From a checkpoint of a small transformer trained on Wikipedia.
Size: width 384, 12 heads of 32 (4 for keys and values).
Architecture: rotary positions, no biases in attention or MLP, untied embeddings.
MLP neurons of a small language model. Each row is named by its layer, matrix (gate and up: input weights) and neuron, and shows model dimensions 48-111. Each number is 128 + 32 x the weight over its row's rms, rounded and kept within 0 to 255. A neuron's up and down rows have the sign that makes its largest values positive.
A block is one neuron, or neurons of one layer that tend to fire together. After each block is what it responds to, as a language model described it from the Wikipedia text at the highest values.

L5.gate938 [120 113 128  95 149 165 160 175 139 166 113 111 161 113 127 103 145 146 119 210  71 118 143 120 144  82 133 198 101 233 114  98 139 114 109 120 104 118 152 107 140 105 102  94 147  63 149  73  89 128 145 133 142 116 120  92  81 132 158 159 143 140 126 168]
L5.up938 [143  86  70 125 155 114  79 199 163 151 119 157 128 115  88 133 117 154 140 182 131 141 175 102 143  46 175 130 137 168 128 111 166  85 183 178 105 138 125 156 102  94 137  82 180 148  98 157  71  66 120 128 122 191 125 117  59 145 129 146 127  85 107  91]
L5.gate1015 [151 151  96 133 131 164  87 103 172 100 125 158 123 143  94 120 162 133 191  78  93 144 157 120 176 168 148 134  95 133 137  72 123 155 116 185 199 114 141 118  87  49 127 111 144 156 127 108  95 131 187 155 120 169 185 134  85 111  68 165 130 175 112  79]
L5.up1015 [153 115 117 176 106 148 118 146 196 118 120 101  84  75  68 113  93 121 161  83 173  58  89 107 127  87 220 178 190 103 106 136  81 170 100 131 145 173 130 148 117  86 100 136 166 168 106  98 132 116 133 138 103 186 160 106 107  96  73  93 180 123 110  64]
L5.gate1130 [127 124 120 106 121 180 119 137 109 166 133 172 126 132 135  87  55 115 138 146  71 168  54 151 166 113 173 112 154 129 141 111 156 108  61 114 151  47 151 111 138 105 120 137 179 163 112 102 145  77 149 110 170 120 159 134 142  86  65 144  93 147 158  98]
L5.up1130 [124 110 140 178 200 186 170 164 153 144 168 113 173 104 110 136 121 179 147 169 103 157 123 168 132 129  87 138 135  89 159 148 152 111 139 163 119  94  92 147 131 164 122 172 133 178  98 135  79 167 119 121 104 101 106 150 116 164 190 132 103 187 121 135]
L5.gate1209 [136 122 134 138  91 154 116 150 171 185 149 103 130 135 128 178 113 126  99 163  83 158 151 170 160 196 152 136  97  91 139  69 138 132  73 155 117 164  86 103 118 129 109 127 100 163 150 111 122 113  87 141  94 135  93  69 142 110 131  86 153 142 123 104]
L5.up1209 [138 105 127 191 150 139  67 137 176 134 143  91 138 145  88  80 136 175 138 188 149 151 186 148 171 101 110 157 155 107 128 157  91 143 139 229 135  54 151  67 122  94 120 200 135 127  70 155  83  51  97 110 137 137 117 149 122  80 126 152  76 134 109 135]
L5.gate1316 [ 79 126 105 120  69 187 147 109 119 156 164 132 131 152 100 153 133 148 143 189 109 149 108 155 181 175  91 103 125 182 153 126 139 104  66  95 138 105 137  90  81 155 108 141 132 137 146 139 160 161 117 177  82  44 149 127 122 163 111 118 120 133  55 144]
L5.up1316 [101 109 101 138 130 188 124 147  84 136 189 130 109 136 137  91 115 158 161 183 158  68 101 146 122  91 169 141 156 153 178  77 164 103 115 140  84 119 118 116 183 125 156 163  25  69 166 165 163 103  97  57 128 114 104 159 149  87 143  91 104 160 134 215]
L5.gate1493 [134 202 145 125 154 123 130 107 126 161 140 105 214 114 139 113  84 115 157 138  90 134 156 157 156 145 117  90 123 133 175 119 150 138  72 172 159  83 147  86  83 108  80 160 109 161 136 146 175 131 156 164 144 152 162 109 129 119  90 160 179 185  79 180]
L5.up1493 [123 159 175 146 116 115 138 138 122  80 172 227 166  55 158 169 107 138 157 130  69  91 144  95 169 142  91 164 158  56 194 139 158 159 117 146 103 141 149  98 147 109 110 124 137 129 174 158 124  96 115 129 159 108 132 107 176 160 146  71 140 113 119 142]
L5.gate1522 [143 148 154  78 118 171 105 103 130 144 152  77 125 150 125  98 136 170 159  77 142 160 133  89 167 138  99 192  90 103 127  90 137 112 111  87 100 130 118 122 114 127  56 123 124 149 183 124 121 150 160 108 128 146 122 118  82 146 154 116 144  78 131 162]
L5.up1522 [141  67  71 101 111 161 138 118  96 110 150 153 103 111  91 107  89 165 149 127 123 185 129  82 190 143 122 147 135 115 113 124 143  94 104 117  69  60 150 107 158 119 149 161 148 160 161  93 131 106  98  58  81 126 132 148  96 112 175 116  86 102 153 124]
L5.gate1829 [128 108  94 195 198  99 121 131 135 143  90 151 176 134 153  87 174 101 110  99 105 158  61  89  70 138 146  76 141 178 108 117 148  85 111 141 125 131 119  95 110  75 137 188  69 131 161 102 158  75  87 143 115 170 110 125  98 111 160 178  54 133 183 103]
L5.up1829 [126 151 111 133 198 114  94 104 138 162 145 178 152 115  94 149  86  73 162  72  90 157 103 132 119 151  93 121  84 167 112 105 117 143 141  74 164 113  60 114 129 145 128 165 121 135 113 156 172 140 111 129 135  72 150  95 125 120 152 108  43 164 105 119]
Date-start tokens. Month names and year fragments beginning a date, especially after born or on in biographies and tables, such as born January, on November, 194.

L5.gate290 [176 147 189 194 110 170  97  85  89 129  63 169 128 127 151 148 144  98 115 157 120 129  95 123  82 152  53 122  89  98 148  78 157 109 161 124 130  93 118 169 134 126 120 135  75  99 107 115 188 138 143 185 115 137 135 168  74 137 126 176 191 163  99 135]
L5.up290 [154 141  99 100 155 120 208 129 114 104  97 148 161 126 157 187 161 133 164 136  32 160 127 147 157 182 129 144 145 161 133 147 119 204 136 120 157  82 163 103 113 149 124 122  60 168 110 124 175 128  93 148 156 121  95 100  91 137 108 131 165 155 106 140]
L5.gate499 [136 172 102 145 213 239 100 139 106  87 128 195 167 138 120 115 135  97 135  98 128 189 115 149  81 199 134 137 125 100 121 177 151 174 189 168 102 163  78 191 163 130 125 126  51  88 132 119 178 161  73 136 112 105 131 124 130  97 159 125  83 151  89 127]
L5.up499 [164 154 127  92 154 173 118  81 109 176 160 158 158 115 177 126 128  91 122 123 120 163  99 152 178 157  88 117 105 159 147 133 122 147 153 170 144  85 145  97 128 143 103 114 139 123 122 150  65 127 151 151  55 131 136 134 144 114 110 132  77 155 142 136]
L5.gate974 [132 136 135 207 173 127  90 108  96 149 153 112 120 156 147 147 129 148 133 166  95 124 165 156 128 145  95 146 128 124 129 159 148 155 200  95 115 135  64 102  98 142  97  97 101 117 126 143 142 107 157 184 102 146 114 119 158 167 128 146  95 156 113 180]
L5.up974 [133 122 140 135  82 140 192 109  98 166 163 112  52 120 158 106 140 189 127 113 143 134 128 132 121 136 170 140 163 144 142 190 156  96 138 163 152  40 220 160 197 177 113 170 117 128 116 136  90  89 119 169  99 180 155  96  78 152  96 154 113 149  85 151]
L5.gate1146 [185 139 142 171 148 145 103 112 116 140 107 130 102 153 118 148 152 137 125 151  97 119 148 165 130  86 122 123  33 130 134 149 150 151 154 102 145 166 107 102 168 132 104 139  91  87 158 126 123  98 143 161 131 123 161 127  73 138 118 172  88 149  16 179]
L5.up1146 [113 182 139 147 146 192 129 119  43 188 156 137 136 139  91 109  83 153  99 176 141 173 138  97 147 169 178 124 101 147 128 117  98  92 118 159  42 118 106 122 123 115  90 188 156 126 153 127 112 143 174 150 110 116 139 137 122 167 224 158 133 128 128  56]
L5.gate1349 [108 144 122 138 109 119 114  83 178  96 173  95 113 156 122  88 174 103 138  97  72 168 112 136 115 157 121 151  72 103  83 138 127 104 139 115 166 130 125 159 104 158 145 127 119  82 117 169 127 158 139 103 126 137 119 195 115 150  53 129  66 124  94 145]
L5.up1349 [136 114  82 138 195 123 121 165 123 153 106 118 132 149 103  97 171 169 243  77 155 132 135 147 180 105 140 164 119 120  91  93 134 134 144 115 171 125 142 134 153  96  99  53  78 100 158 100 197 168 130 153 142 164 149 109  88 109 131 129 120 173 167 142]
L5.gate1594 [118 150 135 126 137 235 128 138 146 122 153 182 183 133  82 130 100 107 106 135 151 158 133 124 154 132 227 142 136 182 162 162 135 115  71 134 123  82 188 156 134  90 128  80 135 136 188 136 191 204 113 145  95 107 103  95 129 115 133 146 164 154 101 155]
L5.up1594 [136 117 124  38 158 155  70 135  98 147 137 180 157 113  54 125 100 147 135 146  90 179 146 138 142 159 151 132 166 194 125 153 192 130 117 134  92 181 131 150 104 119 132 123 115 141  82 163 154 120 154 117 105 109 112  95 117 114  92 102 111 158 137 132]
L5.gate1791 [149 148 108 132 213 161 101 137 197 188 152  82 144 121 117 146 171 180 152 116  86 182  80 153 113 140 133 150  99 139 146 109 201 109 159  88  96 114 115 166 131  65 180 137 111 124  92 105 210 185 114 140  94 198 161 119 101  77 138 114 134 163 162 167]
L5.up1791 [180 102  81 105 111 167 100 117 147 100 148 102 143 183 140 167 148 140 131 140 107 119 153 163 141  76 145 129 155 180 117 127 166 131 156 147 148 152 129 118 153 130 121 113  64 101 150 209 186 157 144 178  97  80 158 110 123 133 156 128  94 143 142 170]
L5.gate1966 [212 133  49  74 177 170 131  58 124 116 138 116 138  63 101 112 180 147 121 130 145 188 139 177 181 160 133 147 102  84 129 133  98 180 127 138 120  82 144 111 128 162 164 107 122  87 100 107 198 134 143 118 128 108 141 149 117 135 116  74 139 140 119  96]
L5.up1966 [106 124 158 133 136 169 172  93 105 173 184  88 107 132 122 138 111 145 156 144 173 110  85 108 106 181 185  48 141  98 146 143 127  90 157 107 103 199 160  95 170 154  79 142 143 119 124 137  82 126 117  89 130 141 155 157 115 134 190 151 106 171 145 159]
Colon after list labels. Colons right after a team name or field label in structured lists, mainly football goalscorer lines (Rochdale:, Real Madrid ESP:) and Elevation:; weaker on mid-word fragments elsewhere.

L6.gate145 [180 139 145 108 140 183  92 162 189 112 109 152 132 157 121 163 164 181 172  96 141 146 106 117 171 181 105 102 168 139  97 131 183 111 149 142 110 109 121 126 145 133 168 148 118 133  63 143 177 192 136 121 151 198  97 100 127 119 149 150  88 124 144 114]
L6.up145 [142 124  93 130 125 130 122 113 198 128 127 110 107 140 130 138 142 152 137  80  57 154 172 127 132 196 120 104 123  99  72 136 129 149 141 116 116  79 150 181 143 153  72 121 114  77 102 107 140 183  84 133 115 125 117  98 177 112 159 105  89 144 117 159]
L6.gate198 [143 171  25 105 165  86 126 158 156 194 106 149 103 115  94 127 109  98 134 144 109  78 135 161 127 157 138  98 111 112 157 117  86 105  99  83 190  99 114 123 117 167 154 107 138 116  89 139 151 157  95 120 104 143 130 123 133 161  78 148 119 119 115 167]
L6.up198 [153 146 158 143 136 195 129 148 182 111  57  80 183 104 123 149 191  73 152 156 110 174 126  82 134 171 167 151 101  99 111 137 102  78 127 133 134 122 155 107 153 117 208  83 143 125 103 110  91 150  75 137  90 110 136  98  37 109 154  87 136 135 114 166]
L6.gate719 [157 114 115 135 127  65 152  89 152 109 146 159  58 117  71  94 110 190  84 112  87  84 128 112  85 147 121 134 115 143 140 162 135 104 156 130 168 159 104  86 116 170  70 184 144  52 194 104 190 172 137  93 155 144 124 112 139 125  79 190  77 106 103 111]
L6.up719 [133 158 150 155 171 130  84 111 128 150  94 194 114 179 113 125 115 119 147  92  89 166 160 146 103 129 139 171  80 158 117 133 226 157 155 131  99 100 160 200 167 110  49 205  93 107 133 140 116 116 101 142 140  86 109 154 136 116  85 167 143 141 127 109]
L6.gate982 [128 177 119 158 133 112  79 134 174 126 118 130 109 157 177  99 135 123 112  91 101 168 139 134  81 135 123 117 117 142 113  96 149 156 151 101 154 182 109 136 100 126 130 149 126  91 166  79 112 140 177  80 127 144 181  58 132 124 110 158 145 133 155 123]
L6.up982 [160 119 154 119 118 128 153 162 138 148  68 140 150 141  88 129 140 103  85 111 157 145 102 140 180 152 172 136 161 124 109 124 125 107 106 158 157 132  76  40 152  93 119  32 129  99 145 125  83 152 151  95  72 182 183  95 155 166 142 155 122  18 153  64]
L6.gate1440 [105 159 114  98 126 128 124  63 121 193  96 121 144  39 101  58 144 124 119 114  89 140 112  96  75 174 149 162  75 128 151 181 102 119 154 127 185 156 127 147 162 149 122 193 116 127  87 127 111 126 112 132 105 142 123 110 119 124 113 120  88 140 117 149]
L6.up1440 [158 186 117 167 153 140 136  97  78  91 121 120 195 130  64 106 149 182 100  94 121 155 138 148 220 169 141 110 141 121 121 193 159 116 123  99 140 118  51 129 172 149 116 156 141 127 115 127 168 162 113 106 137 149 112 143 138 109 179 166 143 163 138  96]
L6.gate1677 [107 184 112 141 176 136 112 132 141 118 137 129 142 136  84 179 101  79  87 105 141 166  98 108  83 158 192 175 152 153 186  95 135 141 126  83 131 116  78 119 113 130 129 151 165 147 127 183 181  92 140 125 124 136 144 118 101 125 150 172 181 104  80  89]
L6.up1677 [166 167 137 109 181 145 153 160 160 172 120  83 121 212 171 115 128 107 207 125  88 116 146 124 117 187 109 144 121 124 172 139 174 144 149 141  84 116  43 166 102  87  96 147 141 130  97 108 155 158 130 129 117 171  71  93 149  81 157 142 183  78 114  98]
L6.gate1689 [170 187 113 181 172 127 105 117 141 104 112 161 155 178 137 158 191 162 148 136 102 167 119 133 156 109 149 124  76 151 113 151 112 114  41 104 131 143  75  81 174 133 131 129 227 104 153 135  98 170 111 104 141 138  84 127  96 121 123 106 141 148 151 143]
L6.up1689 [123 139  88 150 162 117 144  98 135 155  63 158  80 107 141 114 134 143  81 141 117 174  96 146  94 119 119 101 143 119  92  87 105  65 100  40 113 128 139 153 118 132 128 121 140 129 121 193  89 176 150 170 178 126  72 185 178 148 100 109 127 157  67 104]
L6.gate1776 [187 118  95 166 153  92 113 138 142 123  99 141 125 138 142 142 178 136 105 151 133 176 153  38 116 179 123 129 135 155 101 126 107 150 116 114 203 108 136  89  92  96 133 150 147 145  92 147 123 169 126 119 163 160 130 121 107 106  99 141 133 133  84 152]
L6.up1776 [142 115 130 139 177 149 148 107 183 129 101  79 115 150 122 195 173 153  97 158 148 147 127 140 185 144 139 150 144 136 135 116 124  92 148  90 172 123 142 139  74  89 195  88  39 111  78 147 157 159  91 127 152  94 144 120 133 158 142 128 120 145 140 119]
Label-value colons. Colons after a team name or field label in structured lists, mostly match reports before goal scorers (Rochdale:, Producer:, Postal code:), with weaker hits on has/are and mid-word pieces.

L7.gate1591 [179 149 131 136 171 104  57 106 106  72  95 125 133 103 120 162 136 171 152  88 132  94  62 116  97 177  76 129 125 137 101 123 138 143 112 148 189 155 142 141 167 114 100 177 155  73  89 136  81 112  88  94 152 159  95 135  96 112  81 124  70 144 139 136]
L7.up1591 [102 204 118  79 122 153 100  99 143 140 127 174  98 131 141 172 156 125  98 192  82 135 136  93 123 129 111 134 107 140 109 108  92 165 161  45 124 104 158  88 108 117 139  49  86 125 206 141 165 101 165 147 129 133 166 137 161 176 198 152 199 102  95 157]
Slot before personal names. Fires on the token right before a person's name is expected: colons after team names in goalscorer lines (Getafe ESP:, Rochdale:), list dashes and pipes, and words like by, with, named, Prime Minister.

L7.gate1830 [173 184 147 113  81 123 132 106 137  49 124 190 117 121 105 100 122 125 126 151 131 134  99  82 152 135 186 123 101 112 153 107 115 156 128 111  88  74  90 126 162 162 141 145 156 140 175 184 160 155  77 173 122 102 106 116 139  61 172  77 133 168 133 116]
L7.up1830 [133 182  99 120 176 154 113  79 147 163 135 175 161 145 143 172  92 174 137 153 161 130 105 108 160 120 121 151  78 164 112 112 116 146 140 120 128 132 117 123 122 157  88 126 103 104 124 124 149 138 154 167 108 136 148  78  71 154  98 151 164 129 156 133]
Before dates/numbers. Tokens right before a date or number, strongest on born in biography openings, also since, until, established, approximately, month names.

L6.gate310 [144 123 112 161 147 164 101  99  89 122 129 176 164  83 147  87 148  89 120 133 174 148 145 121 156 153  85 105  66  55 144  93 147 121  69 152  86 127 122 188 132 136 106 106 136 155 139 122 112 105 156  77 148 126  81 176 147 168 169  96 209  79 141 144]
L6.up310 [ 70  59 155 100 176 159 166 132 147 126 126  98  99 168 146  86 140 209 111 142 114 120 120 127 124 112 140 177 137 127 171 123 125 155  82  71 147 139 147 135 157  89 119 124 100 130 154 118 134 136 139 105  91 173 134 110 109 155 125 157 134 168  89  73]
L6.gate432 [147 158  81 192  95 171 135 138 145  97 144 158 179 106 166 148 123  86 127 133 114  66 100  60 167 169 109 183 121 137  98  95 100 176  99 110 170 100 107 101 176 139 116 151 137 106 147 123  58 136 159 195 147 128 101 161 108 137 151  71 146 113  81  96]
L6.up432 [124 143 165 148 153  78 141  41 141  54  27 153 112  85 180  73 124 166 124 158  86 175 152 143 181 139 106 109 130 188 114 104 127 149 132  97 102 118 152 138 145  77 137 105 145 108 179 149 159 124 132 158 101 164 135 122 134 153 137 158 162 134 112 111]
L6.gate454 [ 93 144 112 148 140 159 154 169 164 125 137  72 138 151 124 112 115 132 124  99 118  94 157 109 154 167 147 103 139 115 102 109 141  96 152 161 107 137 113 161 106 123 155  75 117 117 160 113 102 131 188 112 139 199 137 122 112  90 166 151 149 157 119 119]
L6.up454 [ 98  91 100  88  92 143 120 188 125 147  84  88 112 137  98 155 110 112 143  52 137 119 141 141 156 166  99 158 145 146 157  92  98 102  85 168 190 135  52 106 150  78 118  94  90 203  35  79 152 117 133 126  92  60  77 131  89  92  97 161 138 105 177 166]
L6.gate1087 [146 110 101 123 118 158 119 132 120 132 154 120 149 146 100  84 124 144 154 157 139  77 113 104 162 112 134 127 155 152 133  81 127 135  87 115 104 111 159 107 113 138 165 146  81 116  36 116 159 105 109 101 155 107 129 102 154 100 157 114 124 141 158 106]
L6.up1087 [126 144 117  91 150 151 210 132 163 192  67 104 131 128 124 197 113  92 101 173 116 219 106 156  94 162  95 133 119  91 126 139 123 136 130 149 176  64 170 112 150 108  93 160 133 164  97 153  93 133 147 165  85 138 142 110 140 154  78 123 128 138 182  79]
L6.gate1206 [139 137 152 173 129 123 135 124 105 126  78 180 139  94 118 132  95 128  88 186 123  95 170 158 156 138 141 125 138 134 103  90 147 133 156 125 183 126  82  46 155  87 110 183 138 111 113 130  82 123 129 161 178 104 147 144 106 157 183  84 140 116 127 154]
L6.up1206 [143 123  95 115 138 123  95  90 162 105 138  75 139  93  99 149 141 151 165 106 126 127 122 174 118 140 120 150  85 136 132 169 119 154 141  62  63 104 199 107 146 149 135 143 149 140 143 147 121 138 173 157 113 110 166 186 168  78  92 120 106 159  97 155]
L6.gate1436 [190 136 103  84  66 174 112 150  43 116  97 135 122 130 100 126 126 146 118 183 113 122 123 101  99 184  97 146 102 137  91 104 189 128 114 177  93  89 124 172 196  76 128 146  85 138  95 125 108 168 124  99 163 116  93 147  91 127 144 151 121 131 149 125]
L6.up1436 [ 95 118 108 160 109 180  43 159 106 112 150 114 152 133 163  66 104 137 145 193  85 151 132  91 116 114 139 104  97 133 171 108 114 157 126 142 143 141 109  88 107  87 115 105 129 168 152 160  92 172 139 141  86 161 173 103 123 215 114 189 158  83  95  98]
L6.gate1600 [164  91 186 163 133 157 115 113 161 113 142 173  89 109 100 111 133 129 167 108 126 115 157 135 144 142 126 114 150 140 131 110 217 190 145 112 135 167 102 121 146  80 142  99  63 166 186 134 113 139  97 115 124  92 186  99 118 108 129 165 126 109 138 124]
L6.up1600 [135 100 124 148 130 195 142  97 132 170 139 100 173 134 103  53 113 143 117 152 143 147 123 143 115  97 167 172 109 104 122 163 103 153  51 135 127 112 124 145 126 118  98 113 199 197 113 126 111 102 106 141 119 103 143 138 143  89 195  85 140 143 135  94]
L6.gate1836 [106 123  69 162 170 136 101 125 123 183 118 121 128 124 186  94 122 145 112 129 111 183 143 130 172 143 129  80 110 146 103  82  76 138  68 126 143 129 150  52 147 178 114 142 133  92 130 145 138 101 142 144 118 171 192 122 126 141 172  97 131 150 145 176]
L6.up1836 [100 181 129 129 170 160 192  94 126 163 120 164 126 102 182  62 123 133 143 141 142 107 188 151 142 142  84 177 154 101 155 135 169 129 158 120 164 152 169 117 156 150  74 111 120 110 113  87 112 116 115 134 117 118 180 122 152 171 113 104 163 106 103 136]
Before a year. Tokens just before a year number, such as born in biography headers, in or since before a year, c. before a date, and month names or commas in dates.

L5.gate303 [114 158 152 139 102 180 127 123 133 174 101 150 138 140 119 162  92 119 138 119 138 147 152  92 140 117 181 150  60 140 149 178 107 117 115  77 120 155  86 140 142 156  95 131  73 144 112 131 116 108 116 194 155 130 118 143 167 203  96 152 232 137 112 191]
L5.up303 [ 83 100 126 119 137 193 105  80  79 145 167  33 148  90 163 139 123 174 125 134 107  65 165 124 150 126  73 101  76 110 121 130 100 121 174 146 114  95  72  87 179  94  74 151 138 169 175 115 154 107 136 125 115 141 101 142 127 108 149 164 163 165 140 110]
L5.gate327 [176 113 187 164  78 107 102 120 132 128 107 176 156 160  87  92 143 150 137 142 102 160 153 105  61  80  90 106  61 189 144  76 136 110 125 140 140 140 108 107 111  95 165 142 140 110 130  47 124  91 152 144 105 160 160 139 128 116  68 195 187  70 131 120]
L5.up327 [132 155 153 125 129 126 136 123  83 100  90 130 146 136 159 142 120 121  42  98 144 200 104 145 144 118 133 151  74 124 100 139  57 101 128 122 200  90 167 156 108 121 123 164  95 161 111  71  86  96 142 160 171 155  81  91 125 126 106 163 157 129  75 103]
L5.gate895 [123 104 131 153 124 114 157 145 118 141  94 148  66 101 135 123 143 134 203 100  94 130 133 111 112 100 181 136 132 119 170 167 194 198 160 148 146 142 135  82 134 163 120  98  91 126 108 159 192  85 180 146 115 168 197 106 137 199 120 128 143 117 127 117]
L5.up895 [118 115 118 139  94 115 156  61 144 117 173 104  93 137 131 124  73 157  84 125 152 117 208 164 137 116 153 166 134 112 147 162  70  96  89  94 111 181 179 102 160  91 109 105 143  94 137 111 132 130 175 118  78  91 134 146  82 120 103 119 142 120 127 124]
L5.gate1235 [180 123 121 159 100 131 106 127  94 159  65 181 123 149  90 126 113 137 161 173 137 141 104 137  97 114 136 115  66 210 107  80 152 181 113 119  94  86 117  98 131  74 136 166 158 103 135  87  92 150 122 162 122 155 140  80 117 104 108 130 174 150 136 132]
L5.up1235 [113 110 107 203 122 112 106  78  99 126  75 141 128 117  85 138 117 154 106 222 167 102 134 114  46 114 176 136 142 126 104 139 163 160 127  98  77 136 137 117 134  85 147 171 189 133 127 134 128 153 116 194 121 146 151 127  68 163 109  92 172 131 118  88]
L5.gate1540 [114 105 154 131 125 164 120 139  86 101  45  64 181 159 138 109 105 160 169 112 111 114 166 140 195 112 159 143  69 152 112 111  69 174  66 101 163 140 156 102 140 100  97 117 192 154 113 122 179 151 129 149 137 152 144 140 100 131 106 189 154  77 105 104]
L5.up1540 [156 134 128 182 158 157  95 119 179  81 122 113 152  61 127 129 177 160 120 125 154  54 218 135 115 140 107 189  84 144 156 124  93  74 145  69 132 166  75 123 120 142 106 162 127 147 111 129 172 156 119 146  92 164 158 114  75 122 188 150 105 149 145 104]
L5.gate1924 [135 111 143 121  83 119 175 156 131 148  89 135 100 154 115 186 136 132 137 137 170  97 163  72 163 147 163 155  97 122 152  98 166 121 118 110 105 134  50 140  89 152 140  65 114 158  60 131 170 134 123 142 133 157 149 150  99 166 155 106 135 144 142 147]
L5.up1924 [149 183 212  48 186 145 147 136  83 146 155 132 129 117 110 153 111  91 134  96  76 169 123 132 183 108 126 147 123 123 151  91 117 132  84 145 153 126 160 144 134  74 122 156 141 139 120 131  38 194 145 166 114 130 141 141 158 142  78 172  95  93 135 144]
L5.gate1972 [101 183 159 103  57 196 151 167  90 106 131 140 121 131 148 125 125 192 150 121  67  82 106 153 139 140  84 113 130 127 156 162 117 134 128  82 107  80  95 147 138 128 122 165 116 122 117 105  66 146 138 136 111 166 168 157 118 123 119 150 166 169 103 147]
L5.up1972 [143 116 129 137 112 136 152 138  93  97 102 111 176 157  58  96  45 163 116 130 118  86 144 158 117 195 118 107 171  35 133 144  47 143 132 190  92 157  89 127 112 126  62 129 129 159 114 102 109 123 196 144 163 153  89 110 129 126 118 121 136  84 167  99]
L5.gate2005 [131 141 161 185 110 163 180 125 164 182  71 105 126 173 149 129  78  92 137 146  88 143 147 141 120 148  80 137 100 160 141 118 143 120 134 139 144 178 143 118  58 164 118 152  99 146 113 152 126 140 138 140 113 118 135 140 124 149 232 155 117 108 124 157]
L5.up2005 [109 160 133  72 134 142 178 181 155 117 101  63 130  89 144 134 142 130 154 102 146 143  96  76  87 139 120 111 110 121 146 123 149 188 167 125 130  71  67  62 146 133 119 105 146 112 139 147 177 140 118  96 114  32 143 139 118 102 146  71 140 101 144 162]
Numeric quantity digits. Digit pieces inside numbers giving statistics, such as decimals after a point, populations, weights and table values (6.34, 2,035, 152 lb), plus quantity words like numerous and many.

L7.gate415 [133 102 107 182 119 143  90 132 103 152 148 117 156 128 107 127 125 144 106 175  98 153 151 108  88 120 110 132  81 144 121  83 149 106 120  84 177 163 118 140 166 101 167 125  96 140 124 156 166 152 165  82 103 115 182 118 110 116  83 114 207  92 140 122]
L7.up415 [145 146 126 125  83 134 169 187 111 217 125 101 180 109 144 195 121 152 107 147  79 133 156 127 106 161 143 170 113 124 113 140 105 115 109  81 148 142  60  86 183  91 133 140 131 156 145 174 152 140 150  74 131 155 135 139 131 114 162 118 166 126 160 131]
Before a numeric value. Words just before a number is stated, mostly "of" in "population of", "circulation of", "mass of" and "were" in "there were 341", plus infobox colons and "aged".